python train.py --n_layer=8 --d_model=320 --n_head=5 --n_kv_head=5 --head_dim=64 --d_mlp=1280 --vocab_size=4096 --activation="swiglu" --norm="rmsnorm" --norm_place="pre" --norm_eps=1e-05 --positions="rope" --rope_base=10000.0 --rope_fraction=1.0 --qk_norm=false --attn_scale=0.125 --bias="none" --tie_embeddings=true --parallel_block=false --init="uniform" --init_std_qkv=0.0353 --init_std_o=0.0 --init_std_up=0.0353 --init_std_down=0.0 --optimizer="adamw" --lr=0.00128 --lr_mult_qkv=0.4 --beta1=0.9 --beta2=0.95 --lr_head=0.00782 --warmup_steps=471 --schedule="wsd" --decay_fraction=0.637 --decay_shape="linear" --final_lr_fraction=0.0 --batch_tokens=65536 --seq_len=256 --doc_mask=true --train_tokens=400100000 --steps=6106 --dataset="wikipedia_en"
MLP neurons of a small language model. Each row is named by its layer, matrix (gate and up: input weights) and neuron, and shows model dimensions 176-271. Each number is 128 + 32 x the weight over its row's rms, rounded and kept within 0 to 255. Numbers have three digits each. A neuron's up and down rows have the sign that makes its largest values positive.
A block is one neuron, or neurons of one layer that tend to fire together. Before each block is what it responds to, as a language model described it from the Wikipedia text at the highest values.

Responds to: Table and infobox headers
L5.gate73:141138129102155110166145125156115108138127129128165122136139145080061090119153106160173140116101179105131157121125155118143120067117116121139102112147047035131112204115128150152165133111113091152149166073182126139129165117142085084117145143105137179133102109097120069185156118139143107106
L5.up73:108134110120075150139084160111162088168114113096066120100149108138141060121134156112070110164137107159156144121095132150160103138189113141125104149106079165162160163100097081083118128130102149169216132083088168122143141131161116164185098126142093103121141116068130149121139153120107073072
L5.gate190:135133190128092148151173162131181134166131158139112109148154129102114179131167135155116136198087134128130176122150115106136145182119113123139118116157132132110128099136126114139130112140090117133139095152177143138143139156130110140127098089132170126120107106128127190141088143196143127115
L5.up190:119158085123088145164159152198085095109165102090144140076118102127116110135192138178123158107089121113204105115115149165107070137112124179102121125139101084088151154164114115129136152127133107131170159128179169130133144117136046153175110078132184126120078130092138103142138108157124192114
L5.gate463:091149096141117087120126120138133081150143195110149082101099089102102097143144140088115138134124133055097143106137114126118127092107087139126139129115089116122130120138123110128103113140142086171178142109142083181142126131144164112112130129154093097104125152144111117145149117134106106147
L5.up463:168118107130140072090115168151182190112116065108184113120110152094107173094150173138117113167113117134143139075109200194119123139136138145122049136124093111054130105133107107134119146108079193180197124139205105103170143130123158140116094112141158079113137107123171122123128176148142127124
L5.gate564:137128126123121130181146138150119171086141152180154110154163119159096142052108164157146135137133095148137130110064157135190104104142055172112160139113052164113179100135134171090104083133134119172116151114098081154099098090086123140145091111131109088118075115107121104136127129121087110123
L5.up564:097145163115089088114136110134146171099147047083094117164165163085108158100121185126082141112126126066089108076133130157094056121127112174097145110139192123107129165089104186072193142115108074128110086136164151147113121100123122093131146106146169122094098093112084210182119170126117077141
L5.gate624:118178144135150157194153153191130059188120134114114092122130164101087114121164123141098113147077141136106124100193121109040108089132130141126184101155109052063125151094046146127102149177121127127126167135179141133147118124130109170161195105148111117160111161148091178122190175096083137116
L5.up624:143055142155107147142091126159163108162181116146109133129095102107110171053121110169115167139129122119142137124165146150142121128077176141066134128130093129109171107130119145095138097122142119135103164120156127161117161142127141145102140060136124157194176156155156129144136133127120178150
L5.gate685:142148151186112095162175090131171063133103100111131116106096189104149135138116100178129148126114133174144133093131132135092116115139121133150121089078172087157192148170115158173123152182068154145125061154144123128159092115155143135169106061074108103129006135205146155136160118136081101106
L5.up685:144135165171134123020146159148161111080211069125131145155102156083094160150056127137084115110168074136168147141149116164137082135128142141164139131085176145116108128058125118099180183130134081144148099135142133198076178152107169158082126061119138102096147125171129132098153147068139163156
L5.gate1124:149161181075099154080135128167114160110098126100130096128097130143086136085109115110135112135097088137088148114121027125091109115166056098106169079125123124120101121119072151104089119102128093162118140127208172104123113066078077125116117116116102132135111141137119134104155136108118127061
L5.up1124:151156133066068102133160185126132081162138121166131140131120146075114139082074102173152114129175142095098110139138117119130125067115106123133173108133162100079084191099092104128144139127133113211090083091170107106064112070165167070132137143161177150102138132131115142117109213132183081139
L5.gate1267:148129132133114128159155147165100145130100102194100097152063079111096118131106173091115079132128118088157118110100115147104143046091072133114189181123168121068163122113094075087128142116090112133180106093185096145162087123135134096180093106147177168161130129143056146133131154117070193115
L5.up1267:132135116102090112087134121108120144106125167132122158143139168128156147128114175160092146121144135078089096127124057160131153073104106185157206166104202145143161110086052095064145104105102160132191108087149097176119157161142122158149105154116103088140124108188147115089102083158106107126

Responds to: "be" and list markers
L3.gate275:144132176158102177126178171079100073161133181116131168114157157159084083181168106117100120119123088046113181090146114131141128148133129160082118125134096099051124102116116113141168151209126088115105114188109179100092119107152147090151131157120132144133152132131134159137112136177129097063
L3.up275:114129117088086134115150104145109047104104147108088132061113103085133116105179159098179087158100088154161176123103094080185122043116123171149152173167161117060088132117095087087104145145067054119146169183127096171126104152153163130162210094148130091148116129121072186143093160098112068200
L3.gate1139:149077171101105155103114204221128204128117108147084091146156136127095191174162177138133095129155126163150092151129071162114170082082124082085138117134111172103102122141116112127157122116123133090137155139152131103128085126151170182159109086134064101156090113120074102181132122160136126155
L3.up1139:115111127134135136137094075092189091148101133077073065135068161107088141095110093148095088100131092163174138133115167135165125061177122087148145167125154105125103111131087139065112111124070118201088141160136147189074033150111119103129076095165099101119119161103107104102106159172101069089

Responds to: Mid-token periods and word pieces
L4.gate9:175121127145090117143122184073140071134132103135125138124082089108076135130179150121087091122157110097173148173131123096123116097079106175116078156159111021107103132171115177190135109043079102126174184143140136082093141088148172107165101149117092118155106133148159120210127131153104138122
L4.up9:120093121139084148102136124131132146183141109159142112118103111101110115167163089075149192140136121090142158169171166168092154062183134194140048107157094089131140128103179139109155100128087095123112146063099129106083153085148115054114129095107134156121151118132201125196088105176116153126
L4.gate368:115124089108157143157081107160127078139165102100168175124120080116146110104071079129110109108088100103127096211144116189108137089118170120091172156178096163104151134077084146073165156105127084139158139116106147127135135156063126098128111078070126111109130094126130080097115091154113121086
L4.up368:130144147102127191133196120175111072179102126139187176121136115097135102094059120119138120150106078141105156116108118113210137160106178131110137059202130056208125110127134170101109133091130174123171177112100110090116188136094137138126116153122122112156082143156161105128096137140143118114
L4.gate923:156109087032088135141100049146133116139150161124093119159088142151062146110173171169134097110134150102100185130205164118152173118142138125122151059135046132056115167099086145068096113122090123061167133173175152153118162102139111123135128153115138165143153153133148165132141171185148089083
L4.up923:125092167101136130141148107178117118166152120134072173154115179112116109106124068107136079129117135082139137091170114050102113180102184158132144158173140143089144158128109142117153094185128145011197178128128109120141105069118098113132168145106099178089180096153136105140170120185112166107
L4.gate1145:102123098080152136173122081136120115139188108144149128103151109162108103188148121086118125139163112143116089163151032144104157109075099198161093180073090104071100153117133136151148122124093099175110145133097097125140095114152141174150153118101167162153149132162167099133124161115090141118
L4.up1145:156152140064175105115131172092188089148168181153139150148128099080152118112134100131083150145131148081192086130136124116163176151106156080081079106151109118107148129159105151096074151105136120103116201133134139136070093085134069098170128104063127179110106127175128143118078153115145155139

Responds to: Mid-word subword fragments
L5.gate88:179169133108116201127086146132163121133105096149141131119155147113094100112180201137163085143132127159136202121129085156124058112148075073154119067203132092125121111134123083102065178101104124121129126109094181113100112057176086181131088109144136132124155142085124169181165169146127103046
L5.up88:109150169134146131176133108121136162109164164097091113134087169145149092123175129155117061105159124119116133182111123169112157067124116177093137164142118126101130119122196154075076137150137124088130127153141155112147087155122139141140104075104087145075133077166143117060159103174165096167
L5.gate118:101115086177122125108117139171191122182141159153154175122066116111097133132165138174159092140126137186142087131137086141086135078143073159072144146125060105049108115109119103088106160085123095096127134150196149174134099141131073167109134087050110117135099126066122110122108128138142142110
L5.up118:079170149078135184137105119114122101121100126075094147127174155096095087177080144165107064094120092166153104113114115185126156140172116100129173117094129140137158127178083148199123123099127096149115059153171152141176113139131080175166083118084126120142199089078119074130142130107167111140
L5.gate323:158179156052197129079132119098123135125151148098158127168168101100099100126134222111173119099105092099120083090194112135148131125124080158172153112132109073161169163116105111122143121181150153062134100201152134136143120160120145070106156086160174119170094131108094117168132063145112129159
L5.up323:125145134114128147134128133149074070147098152166114051108132133102134104141099178123102144106067170097143129081090097116141150144176160127081228097158059154124159141163131079114119159083194137177184155147117093140126128108077144141101129139127148137121130097121152175119083173095138145126
L5.gate381:125201152084158185101125113154134170194169148167109152132163104104138119102127192171103083104183203171159105152150099155134155060116082112113162173116085076172094091116126117132117150162079124097078146112120126087138135081088062139206136131090147179187131145166096126156167183087140150136
L5.up381:100123137092098087145153183131076129165183139089122132126099138121121216117067124183172082114103117187088165148122151099110143131133116197092143124048134112086138156121114142117090145051073190194058127106175166095083122142119120104080114110075099134122187150179069151154103139136143146141
L5.gate613:172154103094142120188188115152123124088162093126165125114092144094145186084168128109119126123140065126121185143115132129071092143142053088069085131154162114199128171137126123103049129142079117129142159140161108105103082085135053124142107114114126112069162125196121131104099164153177142131
L5.up613:102136132129101129071157112102149149155088165130191189159175094122098104104095185177103115070135123109096065097113151108118145085144127082161143081183188214154109107119088183125130105093089066096195077133150100114133120092196152136052150119109176085134153091161126117131131156111173110109
L5.gate865:144131127131119105131130146110172142153098141199126117152117068135144158117126156098127089143143108150120133069074132102180098162155123097032041134190104113116110134080156136112112172139134158162127112099124140138080059121131135124141065135103125137091080071132077116101043191129153134136
L5.up865:097168113178156147146203156075100097124166087122134170073166158137073136141143159145163147159084145092113103140115139098134133159137101085072166147123166147160075105150094077096106126096049102105168120151121133157127134162188115164201085126152133053090140092104166173101139140126103108123
L5.gate951:123144154090124143144129108117155146145191095181142119153149182122129139079140097178140082082175056150150115136143160156136165144156095075072130155156138097116115118123136166143095125138125141157113149177112153119147183125129044123126144132098064140097130138147139082174059196138144071123
L5.up951:084102115101124101141164204152176153117124062183169136167129141120128128128163186133093083113170141128124134141091123132129107134122085145097110166130097166060145075119149087127136144117063077096146097145101128128169134117116085149104132120143152124092128157092207169067112134185113163069
L5.gate1106:107109178144144167123118180133095156105147083177104146108159090078172134109125114104156109110159146140177131148119130150053188098161101130087069102156129187079139139134078096164114111089111126165172115157153146100149071130094177108155137144144179168118129127160078077182126148077113126085
L5.up1106:117123086094126122161154114116093149162155113148079121148168121144091062133130066139114066134125077127159098125072159158119092141099102098125142130122127124123145107143134164110137174165118135070143153112117108113061165087125075125117207147101109164095129144090125132112017126110194095115

Responds to: Party names in tables
L3.gate548:144192167110177126142153152208116126075125134082147114145148105152173112192130107103097118152160088160072094095158107099150144128141172131123169042168122083138163162132094145114141140109096101151137126069133146134153166189079142139148116121115123113138167153141127102117127147173185085128
L3.up548:167125117106153132143180113134163093089095089119115126131151137128169116170133184120133119122154114156181102143200147173088140167140146124163145174087157129137132164128128147037100113083136120103134142138157141176168142122180123126107130100155140111057106095097134149096094174072168086098
L3.gate871:225194140096138121115130132097190155152113151052154130154117103157130153108119080151040101167130133175140117092064116099103135138130125093112127121132158108145137084119097128070119147142123108100150124039066099089154131125082137149125152168128166077139088145116152109136143162101210133086
L3.up871:152091125115132167065129154124129102133130127119133138119078149164168125116191118146118096145144099073192134142191025114060181128138132087114159161122092115081129148152102076085112103129111166120086144135149107170163053114117096186154159113095163165056040083106184139082068089151139104146

Responds to: Mid-word "ri" fragments
L4.gate321:135070200123140133173130105120176076172140120145141089136144078098112085083124068150201144170184137143158151124138088144102090124118060132078106136112036123131136153142165121109128118095150114127135099083129099082127144138120121102107143103090130140109133151088113130111135160071079116105
L4.up321:104141126080133071073112115135129133097109167152131142135122125130130132104122162080183151100144136137104078168131121135165064167112044110102122163152072138118138122139120137142164166105051128124103133102099175091124152167149144071080131184109119145123155149085124159051151145112192108109
L4.gate850:111165181152122215126113124107124146134182176164118143154121163121085071123190117151080075112055122170168183108102134171095163078126163087151172164137132083056148099097107120053082131071062094102095130191168149151153194121150116170154131131156084132153093190136119157131177124110067090108
L4.up850:204073119173164166099141143121174060121152152117127127143104177145098062134151150169157087140129112186114187101083168078069088128171085101136133104126114111085143080160159114129118102119106116139155117095117157135092112162153092081115121150108150135130143117132107144097101126079132165132
L4.gate1076:172138103102083179089143160061131210144152071087104145116138103094129086137127093129096134112166117116138107156121128155093096131120043120110105141112123151120105152167161096089165149141125121082150132137073092130177072119127159123140116113125125165130098131070117078132091102139115130060
L4.up1076:144142183088168136121127075160154175099135142135148166153120075182114142079099121174090165079132117084125119169083100244142121191112099140123067115174183180137119107179129119156044125143096081112137170135088075069170133110148087092162157146142203137169071178085116106116112176096135138124
L4.gate1243:142104158159125115082132093122134158152179111110104120120126076123195186108088098158165097141149171173146159160123067113119153137150134079157132158170170118071118176142117141113153135159140151087103118147081091093102108087126111144133132145170147166124102114068127200099122202168114150133
L4.up1243:169154086089142109095166092124110097093152159157117158108104117061160171128166118129113139145129150201108142145101125123113166044101163171073082084135125085068163095152128110128156104139154153078181159143167165081183137130133088107136132156140120129088185142049114161110119174162128125160

Responds to: Mid-word continuation pieces
L5.gate13:130137128107156120090135098122117141112126125171177093134139117085094166115131154184156173141071175100116117110114109151159177121150156113156128097191128123105102140094151117081081133143145121134133105086115110161069173119146169096140170072131085181142121127140138087128126145126123117111
L5.up13:114094090092116140143126176092129138119153151113127136122159177116108153169151085118096135115123118109108135180143157086120065143181080087177118142091192123105078132122125145091160116169220144177116171141149119128120151130112103132120195160180119194186129111143119094179049115123106108105
L5.gate446:110113171113145119151136087107122138117147101149101126132137143120160153069129126162148148110055119135107148113120120157116122139030128137124111171154122097000110161097143098123147130099119103091170154124129169155128069094105117094175145079137186122151132111163092156115128159133118126076
L5.up446:111086133144164143121093155143117174138152182150154130162160197114147145148126154136133162095098132102094144125140135148065144188127100140115185125142154148145127116090121074089159102079141120122154041122133138148085089112165074117127163117108060186109135103152103095151112100165154077145
L5.gate466:104128192100112116110107170139153142133065083156148156157166103111173164089085135155176181145113149117095134115116134159157146076124131130115141155138149156141132184120157095130161048126094080121133106102115112161114124136115135130112141168155181148148051064112121128117157125134094117106
L5.up466:101076165098106107098115175097132133120167114129112139182088069171163135121096162153097098141094152150147062124124091153129149107137111114125157154117082099132156144110167082092106141176149153168132117088181105156157078123119066174103167102160109122180151102106088068169186067149122123104
L5.gate492:217171146130129141185154077110110119109107159147173132137070137151059116192121092197133157168170091170075135093159110165143139126130074166135154158151165054107120148082122147127065102193125121093191160144197083225174074174168125110146145139151156084120139137167122151107182123145123141039
L5.up492:137145144110120119097138169063088168095192141178203074105120118123162144132108104165134128099103073096089136100095067054096094144119073118123146060082170150141116148143116104148087151129111120182170152090123113079114086097097126138160074093128125134149072085117081164134128143143097118139
L5.gate533:091082099143138162156080129143178144111163184140186151193132148169182128088123103192113145132134152124092120101087113148155184125112128061137208117171075158106153132036109139117125114170075138111126059148125107148083147131122103136127163140166120127144094157068141108115143121157120083115
L5.up533:140088166104115110203156146156160109116163153108138131124197098118121139138104084121134113118119170179118151162120130129108129179111082155129135101124165074118063138150162166136129123175222046081120088148126159181095120152088091111118177135113142122121143110150174124159151135104150152149
L5.gate676:138150151125192141091151126140175146177073083161094117192173185121140135057070095133171173157047175170100174103148184136106137148070121145189120135146135187123148142093087111137150096117170187114171131095152147103086101132085066136161161105088123088087152106177119101134129182180132141119
L5.up676:088094164154140152202142155105135106072069165188111137063148059156116182105150150132179187123122163153136134171170141114110122127152110106111090073104129129205113175172200070161083132116158100109175107155183117119158123125123129227118117130182133129128116084109149179131135130112160110115
L5.gate1118:179147127063121098136128175101149159186084129195094160148136087133146128188122103126126151143100136125154143144110124170153153145135139166136111181173097141143118134175175137085143085146108114077177169120130103138114114201138148154156136121164155069151078076101148145091167132213109118103
L5.up1118:138091075127110078147110130148110114055128183123108092101095150121157163143082098118126134094125070148083180076148109105116223100100156109125163129123076141124129128119107104142179096088103082105123090190131179120238208141100132147128159083087134085081094110130140109166095135085109117140
L5.gate1268:123130180099152146194095149114066210176145114134144099137167074084124138175175141114165157116149152192099153103185102156125185144049136150124134155147192167090104101104148072119078059117158085147135135099141153082117156144095148131093107038107142168177081150131102123143160111091051095137
L5.up1268:130139086049148137108161099090124188151114171144130068169157163106087180088098126160139111138171162067066140125079089175111218091115156142131139109121111163196115211123080139111117134117145121125186157133082103074102120129131096140132123145130140073104130147151092101132187075105150155106

Responds to: Mid-word subword pieces
L3.gate557:146156197101156175148181071115087136112191110181148143136087184105152153123109125145122114132138137148095121193170082135092130128078080118118086170162131139140102091148165087117102100139125151109072097042141066141160106128134065094108207082180094106162166147111111123136080164089134128119
L3.up557:101116113113130214124065102094128157154193120146217197083147122078103097138092093152147073159100164167120091196122178148090125140104155182143120106073153137080122108156111173143181161137176139163195092107112074108152154135090136146144171146157127182135060152093126148134090172147198127121
L3.gate1008:135158170135156169163133081132106158176198134153086107116183116132138127112199150137147102129155115211163148108156121106109183170174082162135099158163106158182174104117157162095139135132144181153149071081135168180179165123126127130186157132153129241157149143226125151167184130136162133147
L3.up1008:198115166076163116104170113136090160120169154128146153168148166063101112108102090139142172162155135114127134150123139152151100110126132185182109155113183144185167132118126130119131178114151093213150096111093153167097135129131167125073126111165101140134173124105160116116094159131129159108

Responds to: Number separators in figures
L5.gate32:142101138114070100146146100157141111159124093145193102182113078116104139131111131155162192109077115138149145076153035125126126118144080133100132175204156104105117191077133086141086151126147072182137114085128110126057067143104164133151156119098123200131133174111117168143142147128112154067
L5.up32:079090128156111111109090098193113127129056153159133104097141078114109116132132177145088120160129122134098177115144101144163139118107061168112086126105161191105145093155127118092178109103081072089092146124134097150118141093149111083116142100114139131187079208109156104150122149196127118094
L5.gate250:174163184182106109152179170133078156190181127155200138173133162148093124082087178104080148170085109096134154140139151103136168103129124198117116133133174095108121108119106146125105128158046113116124144087117134124113120116071170094128084147166181202123054140066133069106154120091148122096
L5.up250:115150129091167148113071140098109121118102117207070111163100094080143167131138208132142129081138137085086114103157106157100181175185149093151146070112152102138120095117092137106172091111152141077144164091117116101126143149147090114201090089117066107126092154103099097131123060117170114090
L5.gate465:091144117145132160150145130168127157112125097153148110136113091175074161152101118123102067121138092087144125128138105126090140074138147138104111135121179092123178199076141149069185085156155118118121123129102104091066085158102184114140101168214123126162126117102107144077140180132079111077
L5.up465:117138139153076143133143154141116088166130139106190148141099111178105170127171073153197154163073117149197179085141155099109119105086112113125163147154080090080113151216154144148100144082112114159132163121102152151084115034048167140171098146132111163201187114122122173107100137136171128110
L5.gate562:100116132121139073128150066171115067187185130072088092120116099153146069111135090151116147094098063188161132125152136159117147123125116116073091153136100058088127141120143087178187092132081091190111167075161131154138095139104144143141129174118171153147082130132168143122111121116046107143
L5.up562:152072108176122172108146140138118135153090142072088126142193106122108103124132123139086087146176173161148144119195173123074080126129065164143094164137107142112100089146111163161122114143112118131130076118116146164117158145138124174171186161168119126128164215139115164060106183103126093152
L5.gate684:116176169152103132158140161140112115122135113125079048102127143137088145116073147142103115073132123147126134144131125136104132062094150102171102137142134115114169093100109094161123107152089126128096146072137112084173160117068071121137113163073152073092132124126070073128123139142108121139
L5.up684:166078103086124147139072072089080087194180127153120138160087163165091189159080127121103149140101144104148152120101086150098103097079132132114106128126133157178102213137163153140137112078116143167139138080139150096159183076136095144094185108096104116143171126158130085109057126170119128131
L5.gate931:147153192099082145129128136174116142107145167153138139167177104111163142091126084105034127121106155106088185127150135145162114102137091120144078113104128118133098097113122099097097102114174092138205104159188136131164125115179118094162090106140174199119097083122143145161072111164127058176
L5.up931:193138145117124121160095114146103141131116159137083136091113145156161059162112129115124147137134117100111143164137123116106170109073161126075123156104133110148152105134149102058164052190159120108160090107116180112140101081081095154097146103094119114071077136106131119130086096149131107115
L5.gate998:141168127138091181178128153093084115104220167081112176141132123175132164149131098171137140112125108116180123159106138146065147099118146135162137130181145142077154089124150145136150086057084088173119199082110157099168130108105110136161137109115095074171154099182105125155134135093084091144
L5.up998:138103054167103171137117121121105135074125167113136157122104152143104144129087098163179125185094175128104156109101136199119154114120122104130170123161151109150092132194180170106113097167139090102132093133126098120094140128068114120157086136200081079161105171146156115137080165123084109072
L5.gate1128:142160119165140085174124140184093145120168092161130164105106061107050156131114085175132179076093095100106085110090070109165127103102114200088156191133102094098103132090121134090113135160086113137114126181172114155160098105095146093187098113137174151144053123142079147196174165082137138132
L5.up1128:151097159085158110167151151123151135166175163177120189172145183146137142137166135165079130104146186155159130071098173126145161178154163101121150139103122105138105173141142153113114090155089144087140130100151147107171127146095126134108155184088110096192067097128097148094141130069087109104

Responds to: Table abbreviation code endings
L4.gate619:177113111173133184131139158153078074112187120069120147150130147096119141148113127110149123149065114184149165168097152179181204082188136113153107175091140117143134125095171155061081089102119071148127148132071145101153092113139093119120120061106129111141117147134105120171173155122097153139
L4.up619:177082159084150127100132180130079186146169110065143109115145204122137164083114126172163157133159103107116114079101154139094163107132132163101081166108106135186121165150162202108118118147141131120131141124080163104129080169143074168128151169129164135133134113165143159140173145154175147151
L4.gate620:154173146155094077102133122135110155116173133068151088146079087159123151052127124114076108123126111181093153092106093143110149174108045152110084093164159167151105118073134130099113116128140078115165121081147096132152140123156113156066119111137131067117048093132051101095177138141117092118
L4.up620:159183131128075106118117153161154192108117070143047142141090124103158129139112144137143142154059176176135136120064130191098152155167108126127108100156154114103119129136124065140116139096151162119131087103124154123129159124149082168128114138114098115141081094128088125100141125097116147154
L4.gate833:169132129175110110165136122160132132167157174140123119149162119092106167078081124121089181172166138145099165080060127125160104068139095190153171079172121110069167137118167134113112102114129089076189102122090112132116147122103090144089100117112116132143120101137135110117184106144134163070
L4.up833:184152140124070114136124086119159145130114172162138165137174106074055179108075122127144139130100130099066137065056118144118146107157121148147119110182176092116139162143172156113165082141167139072146088146127112186136161129098130101117121083128077150148111161149170111093229071117162159057
L4.gate994:159148119113124154187086108083122131104126133140131149138140121083145132079129139175143106135125176144160165073139130135169147099092077105134070113070110050088102183124130135156125119144113072066118156114153122152147146059110156103092134077124172122135117145078094165137136128138138137147
L4.up994:129149138133169110096097102063098138118126081148109075041094145144103128102194154151146169117131169125184131080142136087163121101140125114117073109080145125125095173169096133195162128122128111100083159162129105158164142099099145094126170160112118116168076181076123166112100093109147139150